config.yaml
num_hidden_layers: 11
hidden_size: 192
num_attention_heads: 6
num_key_value_heads: 2
head_dim: 32
intermediate_size: 512
vocab_size: 8192
hidden_act: "swiglu"
norm: "rmsnorm"
norm_place: "pre"
norm_eps: 1e-05
positions: "rope"
rope_theta: 10000.0
rope_fraction: 1.0
qk_norm: true
attn_scale: 0.177
bias: "none"
tie_word_embeddings: false
parallel_block: false
init: "uniform"
init_std_qkv: 0.0373
init_std_o: 0.0
init_std_up: 0.0373
init_std_down: 0.0
optimizer: "adamw"
learning_rate: 0.00345
beta1: 0.95
beta2: 0.95
weight_decay: 0.019
lr_head: 0.00794
warmup_steps: 313
schedule: "cos"
final_lr_fraction: 0.03
batch_tokens: 32768
max_seq_len: 384
doc_mask: true
z_loss: 0.0001
train_tokens: 211000000
max_steps: 6440
dataset: "wikipedia_en"
MLP neurons of a small language model. Each row is named by its layer, matrix (gate and up: input weights) and neuron, and shows model dimensions 48-175. Each number is 128 + 32 x the weight over its row's rms, rounded and kept within 0 to 255. A neuron's up and down rows have the sign that makes its largest values positive.
Before each neuron's rows, "fires on" lists the tokens most often at its 100 highest values on Wikipedia text that the model never trained on; "fires after" lists the tokens most often just before its 100 highest values on Wikipedia text that the model never trained on.

fires on: "9", "1", "5", "6", "8"
fires after: "1", " ", " ("
L7.gate369 [ 81 178 142 138 131  97 158 126 122 141 115 119 132 143  92 163 105  93 154 157 160 119  96 128 113 148 143 132 110 106  85 190 121  78 156 124 107 171 173 165 107 113 108  97 105 117  77  92 221 135 115 139 152 135 181 144 101 131 114  77 131  86 141 135 144 132 126 149  92 160 218 163 141 115 138 179 137  91  56 130 120 134 107 145 133 157  81 155 136  80 108 119  97 111 116 128 175  93 128 166 190 159  86 152 121 171 202  89 132  67 102 158  66 144 188 165  83 133 142 134 171 157 117 119  93 109 142  75]
L7.up369 [129 129 120  46 134 132 159 120 157 110  97 152 157 120  87 141  61 136 134 169 170  83 165 130 149 214 136 144 172 101  76 130 144  89 151 182 141 146 149 188 182  96 144  84  73 119 138 126 144 116 151 115 110 154 140 141  37  98 159 110  98 147 118 146 146 128 138 120  78 151 114 150 115 130 170 104 183 115 125 127  49 129 145 105  54 124 135 125 139 124  97  72 133 130 164 171  99  91 153 148 149 160 123 122  86 195  70  80  81 118  95 129 129 137  95 155 112 168 147 101 141 102 164  59 104 119 164 153]

fires on: "1", "e", "0", "^{", "vo"
fires after: " ", "1"
L8.gate396 [ 72 126 112 190 106 101 165 132 160 143  73 142  78 149  91 108 106 104 139 147  96 139 177  97 137 132 110 157 161 161 173  79 112 147 103 124 106 129 139 133  54 176  81 157 130 131  76 162 156 124 113 130 200 169 124 119 137 140 110 142 141  87 156 128 116 121 132 132 169 165 117  89 117 166 202 115 138 138  64  88 116 108 127 115 172 154 113 134 142 156  99 152  98 171  90 161 107 139 124  93 107 139 106 119 130 152 132 103 174  98  34 125  65  58 155  55 133 142 157 133  88 149 161 117 127 169  82 105]
L8.up396 [103 110  96 155 132  83  99 130 166 133 118 140  82 154 126 107  93  99 133 126 148 170 159  96 113 103 131 121 161 106 152 119 117 163 107 169  71 142 185 176 181 153 108  78 202 171 110 182 150 106 116 144 149 174 110  90 154 163 148 122 141 140 151 111 106 104 126 110 171 165 117  42 155 141 131 134 136 153 125  69 141  85 203  97 131 132  89 175 105  98 103 110 128  57 102 156 133 139 134  70  73 153 125  59 132 180  59 103 165  96  88 111 110 125  94 136 134 134  87 166  88 183 153 104  81 122 119 151]

fires on: " is", " was", " been", "ever", "ly"
fires after: ")", " has", " It", " have", ",", " "
L7.gate60 [131 112 126 149 109 167 139 106  79 123 140 142 158 157 112 125 129 152 218 176 103  82 136  98 145 110 216  60 147 153  74 137  83 112 132 245 180 106  71 116 176 152 102 102 166 138 114 119 118 160 114  86 123 121 132 165  88 110 158  98 108 193 140 157 125 145 132 111  83 150 179 125 110  92 163 124 156 101 113 125 152 142 145 124 116  99 116  66 155 112  78 120 154 139 184 116 118 149 116 180 128 163 134 151 122 139 115 137 162 156 121 142 127 114 151 134  85 123 164  55 121  94 171 178  94 112 134 148]
L7.up60 [122 133 144 147  97 105 129 144 131 146 111 113 149 137 122 111 146 122 101 121  91 179 153 175 139 125 126  92 105 120 148 107 104 112 163 125  74 150  33 194 114 136 107 158 102 167  97  68 154 180  71 103  86 108 162  83 112 143 103  87 159 137 175 194  81 130 102  98  85 109 104 158 100 195  80 127 146  67  99 151 115 194 143 151  95  72 173 138 108 175 148 120 153 187 137 172  76 142 106 173 138 116 133 141 140 112 153 110 148 140 127  75  90 113 158 129 180 105 152 193 115 118 157 106  91 167 116 134]

fires on: "1", "4", "0", "5", " place"
fires after: " ", "1", " on", " took", " $"
L8.gate306 [128  61 103  68 111 120 139 114 197 110  88 150 161 160  72 110  63 121 104 142 160 130 118  94 121 104 136 181 186 154 114  89 149 133 119 130  96 182 143 173  79 136 123  88 102 117  92 130 110  84 105 100 133 154 113 105 158  87  77 149 129 127 152 119 126  74 120 191 113 166 123  79 160 157 152 125 160 168 104 134 124 110  64 122 139 170 160 113 112 123 186 126 138 146 112  91  94  97 114 102 152 170 104  96 167 162 164 143 182  73  84  90 107 121  84  87 105 159 124 113 203 145 183  95  59 199 130 175]
L8.up306 [169 145  72 128 116  93 172 108 138 169 148 157 121 164 150 177  79  71 160 154 165 115 183 138 165 119  79 161 121 127 113 136 123 101 154  93 137 118 171 144  93 128  92 108  94 122 116 114 122 137 148 152  79 148 146 121 127 163 142 145 120 186 126 136 113 122 115 144 107 147 165 133 117 150 178 184 155 156 147  88 173  80 107 121 129 129 157 179 135  95 164 126  98  91 109  59 130 120 133  97 133 153 113  79 156 126 105 180 122 145  83 186 122  97 118 174  94 102 110 171 108 125 141 164  87 129 125  80]

fires on: "2", "1", "4", "3", "6"
fires after: " ", ".", " $"
L8.gate378 [ 87 123 115 137  75 127 199 114 135 162  46  91 120 128  94 161 120 116 158  98  99  76 134 126 126 160 101 137 130 112 142 141 144 132 206  95 155 131 112 143 121 161 135 114  91  98  76  98 169  69 137 153 242 137 113 133 119  75  90 124 149 112 119 112 128  97 143 112 109 169 135  55 150 150 139  97 147  80  54 157 103 136 103 111 174 125 143 105 218  81 149 156 141 155 121  94 134 148 164 113 148  86 198 133 131 132 142  95 125 132 103 133  20 126 110  69 112 148 132 150 144 119  93 133 118 176 129 121]
L8.up378 [112  57 110 130 134  90 133 117 135 126 131 118  80 100 127 146 113 124 148 119  49 111 104 190 141 104  99 112 136  99 107 100 159 133 151 140 120 138 109 156 148 165 138 134 108 120 117  82 151 115 189 111 166 190 105 174 125 108 210 116 171 109 132 140 144 109 150 141  94 136  87 111 156 161 124  78 175 124 124 131 118 128  69 138 111 142  84  76 152  88 202 114 123 123 144 133 160  82 100 171 124  92 143 129 126  71  98  96  73 139 142 102 120 151 113 110 126 120 120 167 145  94 135 103 119 124 130 113]

fires on: "-", " Candidate", ")", " Player", " Name"
fires after: "\n", " |", "|"
L7.gate367 [135 126 150 202 127  87 147 144 131 154 185 118 131 136 125 158 185 148 148 136 136 140 125 120 104 115  90 164 130  84 174 113 159  87  84 183 164 147 161  70 131 137 108 146 136 108 121  97  64 119 144 129 115 119 150 122 138 136  73 188 185 110 174 134 167 101 123 140 104  62 162  74  98 166 190 141  65  87 133 166 150 124 101 121 153 165 157 159 116 105 163  44 131 133 100 144  96 200 114 119 143 111 168 150 146  59 131 178 154  55 104 149 129 124 137 140 106 132 106 112  67 113 113 192 151 137 151  85]
L7.up367 [141  81 119 143 138 141 100 148 133 124 181 112 143 148 132  74  99 159  76 125  86 162 142 115 106 155  37 122 147 207 168 150 117  43  81 131 126 133 126  92  81 163  69 155 152  95 110 129  88 118 156 143  98 126  89  93 169  94 116 197 141 175 136 120 134 128 141 151  79 103 119 137 117  93 194 112 131  71 138 158 113 138  81 100 116 119 244  96 114 146 131  82  62 116 120 148 167 165  31 134 150 118 146 151 132  90 106 177  98 178 108  87 112  71 101 140 108 131 136 139 139  99 106 153 104 121 148  92]

fires on: "1", " a", "S", "\n"
fires after: "\n", " ", " (", " is", "==", " the"
L8.gate259 [107  99 110 152 122 129 157 112 119  67  97 135  95 127  90 127 145  88 161 106 162  92  62 166 120 118 122 125 132 170  65 123 137 129  98 114 186 133 114 112 132 184 140 182  94 117  82 168 133 105 122 131 163 115  94 140 103 109 140 109 144 153 164  79 255 116 121 111 145 142 155 159 118 193 147 102 143 174  67 164 113 120 115 170  69 108 120 120 153 167 128 149 148 124 125 156 113 108 110 145 117  71 166  94 162 140 184  98 141 148  91 201  75  92 166 102  82 181 145  99 127  92 131 118 123 159 101 112]
L8.up259 [ 93  74 127 133 128  83 140 116 130 136  80 109  93  95  87 131 145 106 145 129 155 136  48  91 155 139 109 101 120 118 147 154 133  96 144 114  63 137 166 115 186 169 147 140 115 133  96 135 119 137 124 159 137 150 169 117  90  96 152  88 165 101 155  81 166 121 150 136 172 161 164 143 137 194 105  92 109 151 100 127  92  93 177 185  38 131 138 136 150 143 116 166 101  77  47 157 212  76 167 118 101 112 153  66 165 126 154 104 120 134 141 168 103 148 215 127  83 111 105 131 113 137 103  84 130 174 117 111]

fires on: "S", "F", "O", "W"
fires after: "\n", "===", "==", " \"", " ("
L8.gate225 [121 135 114 198  27 186 181 116 146 126 129 128 114 123 117 123  82 113 151  88 184 100 148 156 145 181  98 125 177 216  76 159 120  88 144  86 178 134 136 155  61  57 121 167  81 141  98 110 108 156 114 107 184 157 112 117  90 118  75 210 112 131 152 135 122 130 100 137  97 126 133 148  63 151 150 158 175  61 106 190  95 109 135 129 160 121 183 118 101 174 111 125  97 121 108 158 107 171  77 104 146 103 120 100 144 125 149  95 134 152  72 144 123  62 186 148 126 133 149 142 117  93 144 149 110 109 107  82]
L8.up225 [191  99 116 150 119 127 134 149 122  94 157 163 115  48 114 109  89 143 108 118 109 123 120  66 171  73 104 159 157 152 118 155 172 129 126  93 116  82 127  60 129  90  62 126 119 155 152 179 166 112 193 132 176 140 112 143  95 174  57 130 118 153 139  74  63 172  90 128  98 143  96 146 118  98 122 102 144 130 125 140 168 124 177 151  84  93 137  29  73 186  70 168 151 102 103 129  89 133  92  67 115 111  81  90 142  98 159 137  89 125 169 134 149 129  89 151 127 102 112 110 152  69 123  67  82  83 137  99]

fires on: " ", " \""
fires after: "\n", ".", "=="
L7.gate327 [ 76 192  77  97 127 109 171 146 161 192 147 183 137 174 135 141 115 120 113 231 131 112 119  80 126 184  96 104 155 175  66  76 114 129 152 160 135 133 161 118  89 125 110 163  72 165  80 117 172 101 116 134 116 128  66  92  29 135 106 205 148  92 135  95 182 167 172 110 108 127 120 160 134 170 102 171 119 115  89 138 133 142 120 168  84 102 106 143 103 135 121 127 104 118 189  69 133 157 137 177 139 137 129 153  92 153 143  77  89  83 128 177  85  97 175  80 154 159 111  79 135 143 159 149 135 138 105  85]
L7.up327 [ 86 122  70 123 155 182 119 121 112 120 155 123  93 162 158 140  86 142  99 135  95 110  68 117 141 146 133 106 139 147 103 116 104 105 100 146 145 156 165 122 181  79 113 100 181 135 132  68 197 159 156 137 131 128 118 130 127 134 193 119 129 158 122 143 128 151 151 162 141 124 145 155 142 122 102 171  62  79  99 121 173 192 120 132 110 147  87 122 135 115 131  93 161 122  87 117 160 101 159  62 150 130 120 212  68 160  89 120  87 115 166 163 103 186 130 183 160  85 151  53 174  86  97 125  40  75 132  95]

fires on: " was", "ca", "gra", "mini", "fe"
fires after: " ", " It", "-"
L7.gate230 [ 79 170 200 153 116 140 184 110 155 176 109 179 128 145  94 206 151 117 150  96  80 123 129 190 122 145 183  86 117 131 119 126 135 110 158 114 138 103  75 158  93 128 125 184 129 130  87 102 170 130  43 124 118 102 152 140 128 100 116 141 127  72 120 137 130 168 141 174 157 103 139  70  77 148 148 142 111 117  61 136 152 115 165 148 139 144 137 123 179 132  97 104 129 201 140  96  52 164 112 119 176 119 109 185 118 101 161 146 161 186 115 101  62 118 168 149 110 117 143 100 138 136 170 152 206 189 136 126]
L7.up230 [ 85 147 177 117  97 111 168 131 144 186 121 113 153 124 126 187 145 101 142 117  85 132 151 138 118 195 159  92 121 130 109 116 131 128 187 103 103 124  36 112 142 149 106 159 122 147 117 128 138 120  74 121 126 136 122 142 122 154 125  96 151  99 126 108 107 134 109 172 140 154 183  76 124 162 113 120 127 187  97 133 135 102 181 161 163 133 113 107 146 166  70 144 111 185 132 114  91 144  63 165 162 129  78 110 159 111 155 143 168 185  97 118  95  91 170 159 121  91 113 129 155 133 193 160 202 174 124  90]

fires on: " ", "-"
fires after: "0", "5", "2", "1"
L8.gate501 [ 74 169  90 148  84 122 135 123 106 134 116 169 121 177 114 156 155  81 140 152 144 171  89 114 117 143 134 106 164 154  69  91 116 125 165 132 154 175 136 120  72 138 122 159 107 112  78 113 140 138 102  90 133 137  79 106  87 104 113 148 171 128 138 119 130 111 134 107  91 122 124 115 120  94 142 156 148 190  78 158 125 139 115 128 219 114  82 106 112 109 178 164  78 160 124 126 139  99 144 144 162  83 127 127 108 135 146 131 182 137  75 161  82 106 156 119 114 152 134  97 107 176 165 162 136 169 153  63]
L8.up501 [140  93 130 117  83 155  81  86  90  97  69 185  92 115 104 153 178 152  81  85  82 109  70  90 187 110 153 138  59 124 145 124 158 159 164 125 117 164 123 112 149 123 115  78 198 138 112 107 180 169 136 134 120 127 139  86 114 118 154  61 104 172  89 145 105 126 145 111 109  94 132 170 138 108 131 174  99 125  90 109 152 148 120 179 157 187  85 141 158 109 172 162 132 165 107  90 124 121 146 128 188 124  99 141 126 152 111 142 132 163  71  63  59 196 126 134 110 137 149 129 155  97  61 145 135 115 163  79]

fires on: "1", "d"
fires after: " (", " ", "–", "′"
L8.gate473 [156 148 164 139 124 119 163 129 140  34  77 134  83 132  91 129 113 106 158 158 141 125 132 124 145 134 112 137 109 162 106 119 170 130 184  83 167 121 118 186  97 118 164 141  80 113 120  95 168 136 146 137 255 128 128 116  93 130 112 149  99  98 178 108 120 118 108 157 165 121 194 164 102  94 157 186 156 135 106 183 100 109 114 122 153 112 151 119 115 137 105 156  83 149 124 143 164 151 120  97 118 125 146 108 125 207 167 113  91 197 131 156 103 135 189  45 121 110 145 117 136 137 167 117 127 135  97  83]
L8.up473 [ 72  99 151  65 171 142 101 129 120 129  72 139 107 130 114 109 122 153 128 130 128 116  51  92 105 146 166 121  85 104  98 156 150 109 147 166 150 174 175  98 182  95 152  95 125 108 125 145 162 120 110 140 130  98 134 145 133 169 129 122 118 222 121  56 211 128 168 110 139 150 125 120 187  97 105 164 139 114  99 140 110 135 123 193  98  95 135 159 143 113 175 136 112  33 132  92 170 120 158 123 130 113 141 146 105 142 157  88  56  98 159 120 106 173 167 120 102 127 126 104 176 114  85  98  84 109 133 117]

fires on: "==", "===", " ", "at"
fires after: "\n", "=="
L5.gate85 [ 87 170  97 178 100 213 142 123 104 149 110  91 123 114 185 141  99  92 114  72 110 146  91 107 107 164 126  78 160 183 122 122 105 145 200 107 140 130 130 157 168 165 127 161 175 233 113 113 131 132 117 117 165 127  87 126  69 137  96 181 128 100 131 181 168 123  79 116 118  98 137 118 128 148 153 146 104 146 134 153 139 119 172 124 122 114  92 112 129 140 147  98 164 133 153 170 147 164 118 119 101  92 139 188  89 145 101 102 148 140 137 183 115 102 153 188 161 111 116 127 155 105 109 163 120  86 101  53]
L5.up85 [108 139 129 117 139 163  89  93 165 134 144 178 168 190 104 133  31  90 118  87 159 150  74 119 137 100 150 114 130 155 188 160 118 102 114  92 107  98 116 200 143 160 129 149 114 146 133 136 122 105  47 116 127  96 154 143 153 202 156 147 134 135 125 143 155  77 126 116 133 161  78  82 165 131 127 114 139 143 126 120 162 151 169 148 170 119 107  84 143 174 123 154 112 151 109 114 164 116 134 191 156 146  91 183 158 126  92 136 210  52  96 137 150 126  87 106  90 104  95  72 158 123 100 131 101 112 118 119]

fires on: "0", "1", "2", "3", " than"
fires after: " ", " $", "1", "3", ","
L8.gate322 [121 162 108 133  72 115 117 134 131  82  90 109 187  94  60 169 155  80 136 111 180 122 115 134 142 154 155 115 119 100  88 136 108 137 177 112 137 168 178 180 120 150 163 176  83 108 102 104 167  98 108  99 140 138 138 118  82  73 148 148 172 147 150 156 181 158 126 105  90 153 102  97 151 129 151 147 145 148  95 162 133 106 149 109 155 148 108  69 230 106 131 176 227 141 108 131  98 158 127 105 141 145 109 148 157 166 117 118  92 168 100 145 108 108  96 151  98 130 132  95 202  86 139 132 140 141 129 131]
L8.up322 [109 153 149  80 173 165  66 106 122  85  86 127 163 143 106 131  91 136 124 165 194 156  79  81 161 153 126 149 130  78 108  91 108  55 155 138 134  91 145 151 142 134 141 121 119  73 130 139 158 103  72  74 138 116 161 108 141 113 186 135 170 165 110 153 153 141  94 118 100 137 131 121 200  76  84 119 113 142 156 124 178 103 161 140  88 135  75  70 175 143  72 154 180 127 115 119 109  90 124  80 138 189 145 110 141 158 147 123 109 113 121 122 121  95  73 156  70 131 130 125 163 101 202 117 104 149 178 158]

fires on: "ent", "im", "ter", "mar", "al"
fires after: " ", " in"
L6.gate499 [150 127 128 141  83 111 156 162 158  74 112 113 101  83 121 199 132  84 100 128 224  98 141  90  84 119 173 117 204 135  94 116  84 119 113 119 111 124 154 200  80  82 145 190 101 123 137  89 136 163  67 117 148 129  90 176 132  81 130 175 120 133 180 136 143 119 117 101 149 118 103 130 137 158 159 131 164 156 110 135 131  64 115 115 156 135 128 171 145 174 109 148 172 135 141 133 129 150 176 119 170  31 152  78 130 205 137  90 149 170 143 177 133 136 153 123 142 166 143 128 147 143 175 109 113 114 106 183]
L6.up499 [154 154 140 143  93 112 154 131 196  95 110  75 103 140 123 139 142 150 192 117 159 141 155 107 131 114 112 117 229 148  79 129 131 135 141 129 123 214 192 103 150 122  87 128 138 121 129 122 118 136  89 162 103 173  85 174 157  98 140 171 139 139 153 123 170 149 142 132 105 118 102 128  98 116 141 210 148 196 138 103 142 126 190 153 167  83 142  78  87 133 162 152 137 101 136 134 158 162 142 133  41  54 171 119 172 141 139 100 137 125 144 116 144 140 129  99 122 178 155 102 152 167 147 147 104  45 143 128]

fires on: ";", "-", ")"
fires after: "\n", "8", "0", "4", "?"
L6.gate446 [107 198 102 173 104 121 132 163  91  79 181 145 139 118 117 102 108 152 132 111 125 146 134 144  35 118  95 118 138 123 132 143 147 127  97 150 162 166 105 113  93  95 180 130 116 127 121 131 106 103 106 116 137 136 135 129 140 144  38 196 134  87 146 177 137  97  73 153 177 127 127 137 108  89 151 137 175 114 127 189 124 160  79 103 148 138 187 155  85 123 246  61 119 142 140 119  89 150 124 149 110  84 159 143  93  81 162 105 116 119 106 174 125  87 129 122 133 157 174 118  72 165 111 153 133 148  79 116]
L6.up446 [116 109 122 117  81 149 160 131 132 137  98 142 162 145 152 122 186 157 171 142 150  65 172 151 140  62  74 139 133 139 157 158 179 146 138 130 108 201  98 106  86 101 178 190  47  91 114 172 106  95 174  98  85 127 119 111  66 114 134  47 175 112 151 116  94 153 186 109 123 120 107 125  99  75 111 124 152 113 127 111 104 103  66 118 137 140 115 105  67 142 117 168  64 128 109 130  90 154 123 153 166 159 117  67 113  97 140 133 168 168 128 119 123 122 121 102  82 173 115 150 131 163 104 189 122 194 167  84]

fires on: "-", "|", " |", "N"
fires after: "\n", "″", "0"
L7.gate200 [ 77 159  99 168  96 162 117 133 151 144 114  90 151 118 147 123  79 126 182  76 127  97 134 129 126 162 169 125 170 174 161 142 112 101  77 133 140 162 105 129 145  85 164 141 130 110  94 112  95 100 138 130 161 112 100 131 181 133 117 174 123 157 161 175 118 113 100 117  85  96 102 107 110 140 159 141 162 161  88 155 106 170 141  89 181 180 153 127  96 141 205  96 117 185 144 103 145 129  72 142  94 106 134 135 129  98 140 154 181 170 123 113 114  80 141 175 103 123 191 159 157 162 128 158 106 114  99  72]
L7.up200 [112 112 107 152 126 127 120 103 176 139 131 111 162 126 132 105 103 106 145  63 119 113 179 112 119 128 111 153 145 183 198  99 144  84  99 132  90 136 127 126 135 164 157 117 182 125  96 136  96 108 145 178 180 164 131 131 178 163 154 185 131 166 149 186 148 104 133 141  69  87 130 102  72 141 115 161 142 143 113 143 129 140 171  29 149 173 139  95  71 136 176 125 138 124 101 130 109 166  96 143 132 128 196 129 119 116  90 156 124 195 120 115 111  74 140 182 107 113 144 127 156 168 128 140 102  97  93  90]

fires on: "au", " Lin", "el", "og", "le", "g"
fires after: " ", " |"
L6.gate99 [ 31 169 102 124 129 121 136 164 178 109 148  77 126 103 181 145 138 135 137 164 110 117 140 172  91 120 107 112 135 168 138  91  57 153 137 116 130 162 189 126 116 153 166 221  86 180 117 134 134 131 167  90 153 163 102 132  68 143 116 133 132 179 156 167 108 115 123 127 155  90 110 176 165 125 119 148 206 151 116 178  85 118 106 125 128 116 166 119 126 154 153 160  67 144 161 165  72 152  75 115 130 104 161 100  94 145 143  82 102 129  90  82 111  86 121 128 147 156 147 135 133 183 104 174 133 123  79 147]
L6.up99 [117 182 127 102 149  85 112 138  96 123 183 135 127 123 111 138 110 157 190 117 112 142 129 156  94 118  64 111 170 192 114  95  84 153 142  82 138 161 112 139 151 175 201 158  93 154 121  53 125 144 169 122 183 144 110 117  80 124 111 141 167 145 104 145 130 141 116 186 123  63 149 159 121 174 101 170 178 108 132 157  65 140 153 139 151  79 170  76 103 165 199 175  76 155 156 161 157 136 122  95  87 150 166 110 144 123 129 126 104 145  93 157 106 106 112  77 181 160 121 117 117 174 113  78 180 119  89 156]

fires on: " |", "-", "5", " Emil", "4", "nd"
fires after: " ", " votes", " Total", " Jean", " Bre"
L7.gate94 [120 139 143 127 142 102 118 144 172 119 139 109  97 148 154 150 150  77 108 137 108  79  83 162  36  92 124 107 121  95 133 140  56 175 130 163 105 202 170 157 159 119 102 105 137 102 124  98 149 128 119 116 135  61 154 132 183 118 129 133  81 189 110 127 157 108 105 105 159 120  51 140 190 100 138 166 113 111  98 125 142 107 157  98 137 135 135 148 225 125 165 134 168  72  93 193 105 118 202  81  90 146 118 152  82 179 108  90 117 110  84 135 103 133 104 116  96 160 101 129  70 148  77  89  99 151 103  83]
L7.up94 [125  71  96 181  77 126 150 129 158 112 132  62 131 102 148  81  85  87 101  78 125 119 125 162 108  97 116 149 135 166 161 150  97 121 117  91 147 129 188  86  80 164 157 126 111 162 120 114 107 103 102 146 167 153 123 129 161 130 108 145 113 174 141 162  94 101 111 145 144 107 106 127 156 165 147 205  75 155 123 140 121 148 147 163 130 112 122 153 130 113 126  99 121  56  89 134 162 113 115 198 122 104 136  97 135  97 124 136  48 121 173  64 125  94 148 117 107  78 126 152  96 160  48 123  92 132 142  87]

fires on: "\n", ")", "N"
fires after: "==", " ==", " Mc", "\n"
L7.gate370 [ 82  69 136  93 196 150 131 168 145 110  76 164 108  98 106 127  83 145  93 171 149 153  81 131  58 159  94 118 109 167 145 143 163  61 112  93 173 123 110  78 132 106 168 105  85  79 135 177 140 143 101 163 144 125 138  75 134  99 128  84 102 142 120  93 158 146 150  98 198 143 129 115 184 124  91  94  93 108 150  34  92 139  85 140 119 124 172 115 131 136 164 132  84 112 177 122 161 131 137 150 125 140 163  89 100 163 100 122  78 163 135  74 121 147 117 146 170 149 148  96 101 147 141 154 139 195 142 145]
L7.up370 [137 153 104 137 131  99 138 158 201 141 113 122 127  97 144  88 128  98 121  59 205  96 181  63 179 146 194 141 152 100 127 141 140 194 175 142  84 161 175 148 168 141 116 141  93 166 146 112 151  81 139 134 144  86 133 163 139 160  53 138  83 158 130  81 132 110 107  97 175 170 143 115 126 166 149 190 132 144 127 180  97 185 141 159 108 119 109 115 125 115 136 167 119 112 132 133 110 119  67 131 120 174 120 117 124 107 130 122 124 135 146 112 132 163 171 146 165  35 100 136 197 118  96 126  92 122 120 115]

fires on: " ", "f", "st", "-"
fires after: " in", " In", "In", " an", " mid"
L8.gate320 [130 140 123 168 116 172 100 144 109 132 127 148 106  89 133 118 177 128 166 117 111  95 114 107 149 122 155  93  87 145  99  94 100 141 131  51 143 156 140 160 118 111 150 155 123 219  41 179 200 111 175 107 100 141  64  71 110 105  84 100 103  98 162 113 111 154 138  86 159 167  90 136 128 131 130 137 153 155  30 136 141 150 124  94 135 145 117 128 111 174  98 136 114 107 143 132 137 121 139 129  92 115 134 125  98 131 153 137 127 158 138 129  57 130 161 138 203 112 200 156 200 125 113 160 104 154 151 116]
L8.up320 [154  84 163 109 140 125 108 118  59 131  75  86 122 124 117 111 118 135 120 109 130 167  60  45 149 113 188 138  63 131 198 155 123 130 121 128 112 123  94 118 201 132 128 124 181 154  90 115 126 167 105 159 136  71  92  85 173  91 215 118 103 189 148 115 121 121 108 128 142 150 101 142 170 164 149  88  62 135 114  80 162 162 154  78 155  89 118 131 115 141 138 147 143 106  93 127 120 108 171 144  97 116 162 100 110 153  97  91 119 158 155  85  98 152  90 193 143 111 146 173 138 131 108 124  71 123 124 177]

fires on: " |", " Dr", "==="
fires after: " ", "\n", "=="
L5.gate420 [125 124 115 121 133 184  81 180 176 186 149 112 118 132 128 154  90 124 114 118 156 110 125  91 135 116  87 122  77 125 186 141 157 141 123 146 127 142 238 197 129 120 105 123 159 118 143 178 148 123  87 166 127 167 100  98  97 200 140 150 133 113 141  94 150 131 127 124  94 192 120 103 142 153 178 135 119 168 159 131 155 212 122 153 165 156 112  95 189 101 123 119  45 141 171  92 162 132 136 115 127 135 147 122 147 136 105 120 104 162 134 112 134 144 103 197 163 127  84 136 189 181  80 148 140  81 141 104]
L5.up420 [ 88 180  72 146 116  76 151 132 155 133 127  90 122 120 115  56  83 135  81 191  91 111 124 151 145 138  84 109 150 194 104 130 113 185 166  80 123 112 144 121  92 112 110 144 122 118 124  74  93 172  93 135 132 149 124 191 140 100  85 144 120 143 119 188 113 104 148 179 171 156 112 208 125 157 129 135 136 112 124 145  90 139 171 136 128 134 141 108 102 150 115 203 103 108  62 111 111  90 130 152 116 104 157 123 126 137 107 132 127 105 146 117 142 112 168 108 183  99 142 132 125 156 105 152 101 129 115 111]

fires on: "\n"
fires after: "==", " ==", "==="
L8.gate41 [129 121 104 109 159 109 196 196  99 129  77 115 124  97 108 115 125 150 172 115 145  97 142 193 104 117 180 137 205 163  88 166 120 136 148 101 142  97 114 141  99 152 144 155  78 175  48 104  81 114 162 139 130 183 103 109 101  92 175 115 105 152 167  82 128 134  70 110 163 170 114 157 124 140 123 116 173 161  47 156 102 127  65 131 123 104 139 157 156 132 153 161 178 106 198 189 111  92  78 162 124 130 164 107 118 158 110 113 132 131 137 143  64  95 186  84 176 140  86 112 136 159 129 100  85 164 136 120]
L8.up41 [154 137  88 132 100 145 106 121 146  62  98 132  56 132 114 127  94 117 173 125 124 113 122 132 155 100  59 146  79 158 104 104 161 146 126  87 176 127 198  99 109 121 182 177 122 101  99 138 188 131 155 168 139 186 113  90 122 154 119 132 103  94 147 146 136 159 113 201 185 153 131 154 141 164 140 164 153 106 117 141 108 145 106 143 102 170 157  75  99 136  77 129  89 173 107 116  77  94  40 119 121  96 148 189 120 132 190 129 129  95 133 108 117 118  93 112 130 108 176 129 139 144 117  90 116 143 101  83]